Part of a small language model's weights.
Architecture: RMSNorm before each block, rotary positions, biases on query, key and value, untied embeddings.
MLP neurons of a small language model. Each row is named by its layer, matrix (gate and up: input weights) and neuron, and shows model dimensions 16-79. Each number is 128 + 32 x the weight over its row's rms, rounded and kept within 0 to 255. A neuron's up and down rows have the sign that makes its largest values positive.
After each neuron's rows, "fires after" lists the tokens most often just before its 100 highest values on Wikipedia text that the model never trained on.

L6.gate30 [149 145 133 141 132 201 144 117  95 189 112 109 170 133 140 108 172  82 131  82  94  63  99 144 108  75 106 136  80 118  99 163 162 106 126 111 182 159 176 127 123 152  55 177 104 154 126 107 135 127  85 170  88 139 108 154 142 126  77 116 125  73 135 155]
L6.up30 [127 141 108 114 115 118 152  55 143 154  90 163  93 146 210 102 181  85 167 157 187 154 129  90 102 148 133 174  97 126  81 129 136 163 168 119 147 197 173 131 151 129 184 118  91 118 159 107 118 149  93 155 121 108 127 123 129 112 162 128 120 110 110 180]
fires after: " p", " ro", "c", " c", " sc"

L7.gate343 [136 144 120 155 177 134 137 184  76 101 139 169 108 114 142 189 131 150 189 163 149 115 131 155  67 149  92  76 140 121 156 126 104 150 187 148 184 137 112 104 154  87 113 122 122 149  78 153 151 221 153 120 101 139  88 124 153  88 118 124 145 159 148 106]
L7.up343 [126 142 112 186 137 125  90 165  80 114 119 124 134 108  58 111 153 196 195 129 163 109 152 164 114 184  70 159 112  23 114 118 123 116 176 132 112  92 171 161 144  70 145 125 128 129 167 129 144 163 137 121 128 134 142  99 149 176 146  96 114 121 142  74]
fires after: "\n", ")", "==", "1"

L7.gate156 [163 106 106 145 138 107 135 145 109 138 161 111 125 109 152 148  81  97 142 134 152 192 137 117 129 191 127 131 104 184 206  86 122 163  97 157  87 122 121 107 137  88 126  99  95  99 155 186 105  89 149  88 120 119 156 104 164 142  86 158  92 129 154 115]
L7.up156 [163 111 120 118 122  92 155 125 152 117 172 150 113 107 158 150 207 184  89  65 180 107 103 129 111 149 136 130 157  87 172 146 129 132 163  78 130 118 130  87 127 174 130  93 116 123 111 134 113 101  82 114 110 144 108  88 151  58  94 150 170  92 148 137]
fires after: "\n", "-", "1", "•", " r"

L8.gate92 [149 112 147 175  60  95 133  92 161 136 179 101 155 150 107 126 146 161 111 129  65 105 148 175 117 162 147 109 193 108 121  81 105 121 129 108 113 180 145 165 142 209 169 144 170 142 144 143  99 118 110 100  54 143 128 101 139 144 135 118 142 140 118 157]
L8.up92 [179 131 152 141 127 131  97 162 172  98 113 121 132 115  97 143 160 111 164 169 133 131 130  69 184 123 134  80  78 118 181 112  82 145 216 109 125 102 159 121 176 129 109  91 116 146 107 116 123 124 125  84 183  81 133 126 159 194 158 134  82  85  83 160]
fires after: " T", " t", " Sp", "t", "rib"

L9.gate79 [126 133  92 127 136 120 113 110 102 174 109 141 141 159 166 118 144  72 137 107 131 137 146 119 111  88 122  59  65  94 194 129 120 163 124 163 103 116  32 148 125 114  60 136 149 190 121 119 115 175 135 157 122 117 123 152 165 171 154 129 115 132 159 156]
L9.up79 [157 128 161  50 204  68 164 147 134 106 150  90 138 110  97 103 165  95 132  92 150 107 101 183  80 122  66 105 144 139 124  98 127 101 125 180  81 143  94  90 123 186 157 119 120 124  91 145 153  62 138 156 169 127 145  91 135 115 101 143 176 107 122 136]
fires after: "1", " d", " D", " st", "en", " r"

L11.gate333 [151 120  92 113 112 133  96 156  61  85 159 103 113 139 187 116 136 136  73 131 110  90 113 107 137 121 115 131 106  78 116 116 140 171 102 156 139 132  90 173 118 203 120 113 100 140 133  95 147  89 139  71  66 106 115  42 166  53 113 122 176 163  68 162]
L11.up333 [ 70 108 166 103 148 102  66  97 116 109 148 138 120 131 137  93 102  80 167 107 192 109 127 108 140 122  81 109 173 121 119 106 141 124 106 171  50 158 121 167 168 141  99 184 105 116 120  77 124 101 186 143 122  98 128 139 150 112 118 133 101 157 127 162]
fires after: " the", " t", " st", " St", " is", " a"

L10.gate184 [116  66  85 165 119 173 109 108 137 184 103 149  54  96 104 120 176 192 141  92  93 121  91 116  85  84 116  86 141 155 120  91 114 105 116 163 137 172 163 167  58 149 180 163 147 109 155 160 154 145 132 135 175 116 107 128 145 120 140  92 156 161 117  62]
L10.up184 [ 80  98 141 156  91  69 116  91 101 115 158  75 157 167 115  91  97 108 126 130 148  71  91  96 160 142  86 101 129 191 102 116 144 135 161 123  89  87 146 175 122 157 160 100 132  84 119 134 136 112  82 142  97 128 105 152  94 141  69 146 131 193 134 150]
fires after: " ", "1", "2", " r", "e"

L9.gate276 [ 94 119 145 164 114 124 114 120 157  84 179 153 128 166 133 123 117  54  82 143 131 149 138  40 153 199  73 129 144 159 156 103 123 135 152 137 132  94 121 159 181 150 117 160 140 133 145 157 202 157 108 168 118 151 115 137 104 102 101 175  42 106 145 159]
L9.up276 [ 53 136 126 106 126  88 122 112  97 130 186 112 125 146 121 124 148 164 178 115 146 151 128 110 119 154  99  76 106  92 131 157 135 106 129  79 181 105 167  78 180 122 137  88 130  67 122 136 118 101 105  45 129 114 160 110 130  67 178 166 147  79 154 135]
fires after: " S", " s", " the", "us", "as"

L9.gate432 [191 115  84 188 148 177 169 109 142  89 161 130 104 113 123 154 172 136  97 169 146  51 115 137  85 144 115  81 111 179 150  83 140  89 123 183  73 166 171 119 119 151 141 105 134 148 127 130 137 110 116 144 132  94 110 125 157 131 127 153  65  92 126 200]
L9.up432 [160  82 125  59 142 135 129  53  73 119  95  60 139 155 169 146 107 118  70 102 134  82  71 153 135 138 169 135 198 185 174 142  71 131 111  95 123 134 127 143  56 168  90 122 135  71 148 146 164  94  91 108  89  89 148 131 174 133  82 150 129  90 146  64]
fires after: "1", "il", " m"

L11.gate409 [109 124  91 141 128 173  82 106 181 156 147  45 165 102  69  76 148 158 144 117 150 120 120 132 126 119 125  79 158  99 133  78 135 115 151 113  90 121 132  78 122  76 122 120 123 164  89  93 147 146 112  91 176 121  81 159 134 126 131  88 111 105 105 114]
L11.up409 [109  91 104 187 118  82 106 103  85 133 114 113 128 151 136 146 102 114 115 136 110  28  99 120 148 162 105  98 152  57 132 181 177  47 155 120 108 121 145 125 101 163 129  82 136 157 152  70 116 108 127 110 102 114 147 135 147 101 187 165 125 130 134  98]
fires after: " ", "0", "1", "9", "|", "\n"

L7.gate235 [110 147 142 175 140 167 119 133 122 109 156 139  94  69  85 182  84 163 154 158 159  92 102 175 110  85 145 134 102 116 112 106 115  88 133 144  99 102 107 134  88 158 171 117 150 165  72  67 169 123 110 113 138  93 122 104 156 122 175 124 107 118 193 156]
L7.up235 [171  88 130 164 146 192 181  56 100 153 144  90 156  93 126 135 159 122 129  77  64 138 145 128 165 139 173 101 145 143 139 134 153 118 103  83 121  98 160 109 117 114  81 118  78 122 129 117 114 145 135 207 105 139 174  74  87  88 151 156 150 160 135  61]
fires after: " m", " ", ".", "I", "m"

L10.gate153 [154 146 142  93 124 140 132  91 123 109 121  82 146 117 104 122  86  89  76 146 158 153  71 122 109 145 120 139  84 105 135  84 121 152 131 133 101 101 108 133 101  69 133  84  70 147 114 148 134 157 110 110 180 108 100 118 112 142 127 110 122 137 126 201]
L10.up153 [146 120 122 149 136 108  78  94  74 131 121 170 131  82 125 126 116 143 151 149  84 178 104 132 145 113 100 138 139 138 146 132 123 130 148 146  69  89 126  97 151 165 176 110 149 106 133  74 141  83  98 122 145 216  97 116 148 100 157 116 153 138  51  89]
fires after: "0", "9", " T", "1", " C"

L7.gate37 [130 108 203 163  80 147  83 127 115 113 187  99 117 143  69 117 143 133 148 132 108 150  98 126 133  96 109  93 102 128 145 129 171 141 153 122 140 154  85 141 128 165  74 166  98  89  86  86 133 101 156 184 138 186 175 108 112 116  95 160 136  94 130 114]
L7.up37 [139 122 111  92 114 166 143  79  74 128 182  78 115 107 155 150  70 113  80 152 205 139 145 130 159 168 125 203 135 157 102 142 103 127 108 120  99  83  62 188  96 175 145 159  90 162  99 133 175  72 120 141 111  97 159 144 200  87 126 105 161 109 153  91]
fires after: " bro", " m", " b", "m", " s", " l"

L8.gate355 [ 64 113 166 185 148 127 155  91 138  73 157 155 150 126 191  72  91 162  62 123 122 167  94 153 127 149  74 138 175  60 155 108  83  93  97 159 109 138 131 124 122 121 134 161 147 133  98 124 117 152  86 220 105  81 104 146 101 143 159 108 126 168  95 111]
L8.up355 [139 121 143  80 120 140  91 136 129 112  94 128 125 115 214 127 164 172 130  90 128 124 131 159  69  78  89 163 173 130 129 139 187  97  84 132 173 173 126 173  83 132 145 186 107 126 120 149 115 105 152 150  89 143 116  92 114 133  91  47  38 102 178 122]
fires after: "c", " c", " p", " C", "or", " P"

L9.gate66 [110 110  86 106 182 137  82 140 127 146 207 138 125 125  45 120 104 100 155  92 100 119 181 160 104 111 104 124 104 114 131 118  84  96  98 118 156  89 119  66 107 187 139 137 140 170 142 183 168 126 118  42 142 170 109  93  96 122  98 103 201 149 134 153]
L9.up66 [118 114 169 122 137 155 122 142 139  81 155  64 105 141 137 177 169 158 153 116 105  98 163 143 152 137 148  96 121  78 158 135 139  77  85 156 102 106  71 122  83 148 108  93  93 112 125 164 129  76 151 114 167 130 101 145  98  94 138 118 105 159 125 145]
fires after: "0", "9", " |", ".", "5", ":"

L10.gate216 [137 176  77 123 152 139  71 121 129 131 145 175 133 109 106  96  75 138 130 140 108 126 108 109 103 134 140 146  86 145 142 166 135 112  91 111 110 102 138 141 110 190 113 160 129 152 168 120 162 139 142  65 140 163  53  89 157  93 113 116 165 110 101 104]
L10.up216 [ 79 186 122 108 139 174 189  74 143 127 120 173 109 110 114  68  71  95 169 115 141 156 187 126 146 103 101 161  93 135 156  98 122 164 101 153 148 104 122 128 156  98 127 114 146 107 108 125 105 107 182 137 103 111 217 113  61 167 113 103 108  93 125 125]
fires after: " p", " g", " or", " m", " the"

L8.gate377 [135 124  88 112 115 162 135 145 112 121 122  90 121 129 104  56 124 127 180  97 114 135  99 142  99 102 113 161 128 120 169 126 108 134 211 128 119 123  66  80 100 149  63 119 124 140 121 121 104  84 151 106 106 113 134 156 140 152  78 114 126 139 177 165]
L8.up377 [115 142 134 136 143 141 140 111 125 156 127 100  81 112 101  99  96 117 149 162  93 130 167 201 123 121 114  96 147 118 140 125 173 172 124 182 138 108  81  93  80 171  81  96  74 103 170 151  73 142 103 155 159 151 135 133 145 180 126 109  74 134 190 130]
fires after: "em", "m", " d", "h", "uth", " ab"

L10.gate370 [100 180  80 137  73 163 132 123  87 139 125 168 134  87  90 139 157 117 145  97 184 165  93 112 180 114  45 147 133 140 150 109  87 113 112 172 162 173  93  91 196 123  66 190 153  80  65  66 103 159 172 149 133  92 112 100  93 114 137 147 201 135 160 103]
L10.up370 [165 116  96 161 108 175 164  78  54 120 114  73 126  76 130  77 109 116 136  95 198 150 130  90 150  76 126 154 109 160 128 154 157 109 171 190 142 131 151 119 146  73 157 113 160 108 131  91 147  84 179 114 136 167 142  79 102 101 131 152 144  48 143 138]
fires after: " C", " c", "2", " n", " the", " P"

L7.gate365 [141 130 129 121 137 155 152 171 163 142 141 120 149 122 124  80 131 136 159 126 176 143  92 135 109 113  58 155 126 175 160 133 119 191 141 144 116 108 136 134 176 144 119  96 160 136 118 114 122 191 137  93  97  94  88  79 125 122 120  73 155 147 199 101]
L7.up365 [100 110 143 147 148 116 131  82 140  85  99 144 101  93 151 130 120 125  49 100 157  72 124 154 134 159 114  85 187 157  93 165 103 110 121 126 185 130 160  99 153 129 111 126 160 138 148  81 155 132 106 138 111 134 161 154 134 109 134 139 103 130  74 117]
fires after: " ", "\n", " N", " n", " on", " On"

L11.gate184 [133 151 127 192  88 168 160 158 141 122  78 138 129 161 124  78  91 114 122 122 125 116 141 137 136 101  78 173  71 102 114 130 176 114 173 166  78 125 163 118 120 127  95 150 130  94  98 193 161 147 147 190 180  78 104 151 111 146  75 145 176 147 136 120]
L11.up184 [143 123  82 112 184 125 148  98 114 100 134 168 141 108 130  75 128 128  88 115 207 148 176 134 155 170  82 134 130 124  94 179 163 142 114 137 177  63 176 138 170 194 166 150  98 126 111 165 137 122 128 131 133  79 128 126  69 156 121  78  77  31 128 134]
fires after: " p", " the", " c", " S", " C", "el"

L7.gate283 [106  95 140 180 107 195  86 143  94  94 116 126 173 160 151  95 125  76 103 169 108  85 124 172 116 144  82 146 129  99  94 154 129 105 154  98 140  99 140 137 137 166  43 147 115 159 135 141 182 140 124  91 153 101  98 151 117 123 138 113 134 109 145 153]
L7.up283 [ 68 111  99 137 106 120 121 103 150 124 135  92 125 170  78 141 117 162 140 150 140 174  79 167 119  94 121 120 194  90 134 139 130 113 150 123 106 196 147 167 136 155  99 113  67  60 108  95  96  99 115 160 109 156 151  46 104 110  55 111 143  78 171 150]
fires after: " de", " p", "b", " F", " comp", " cl"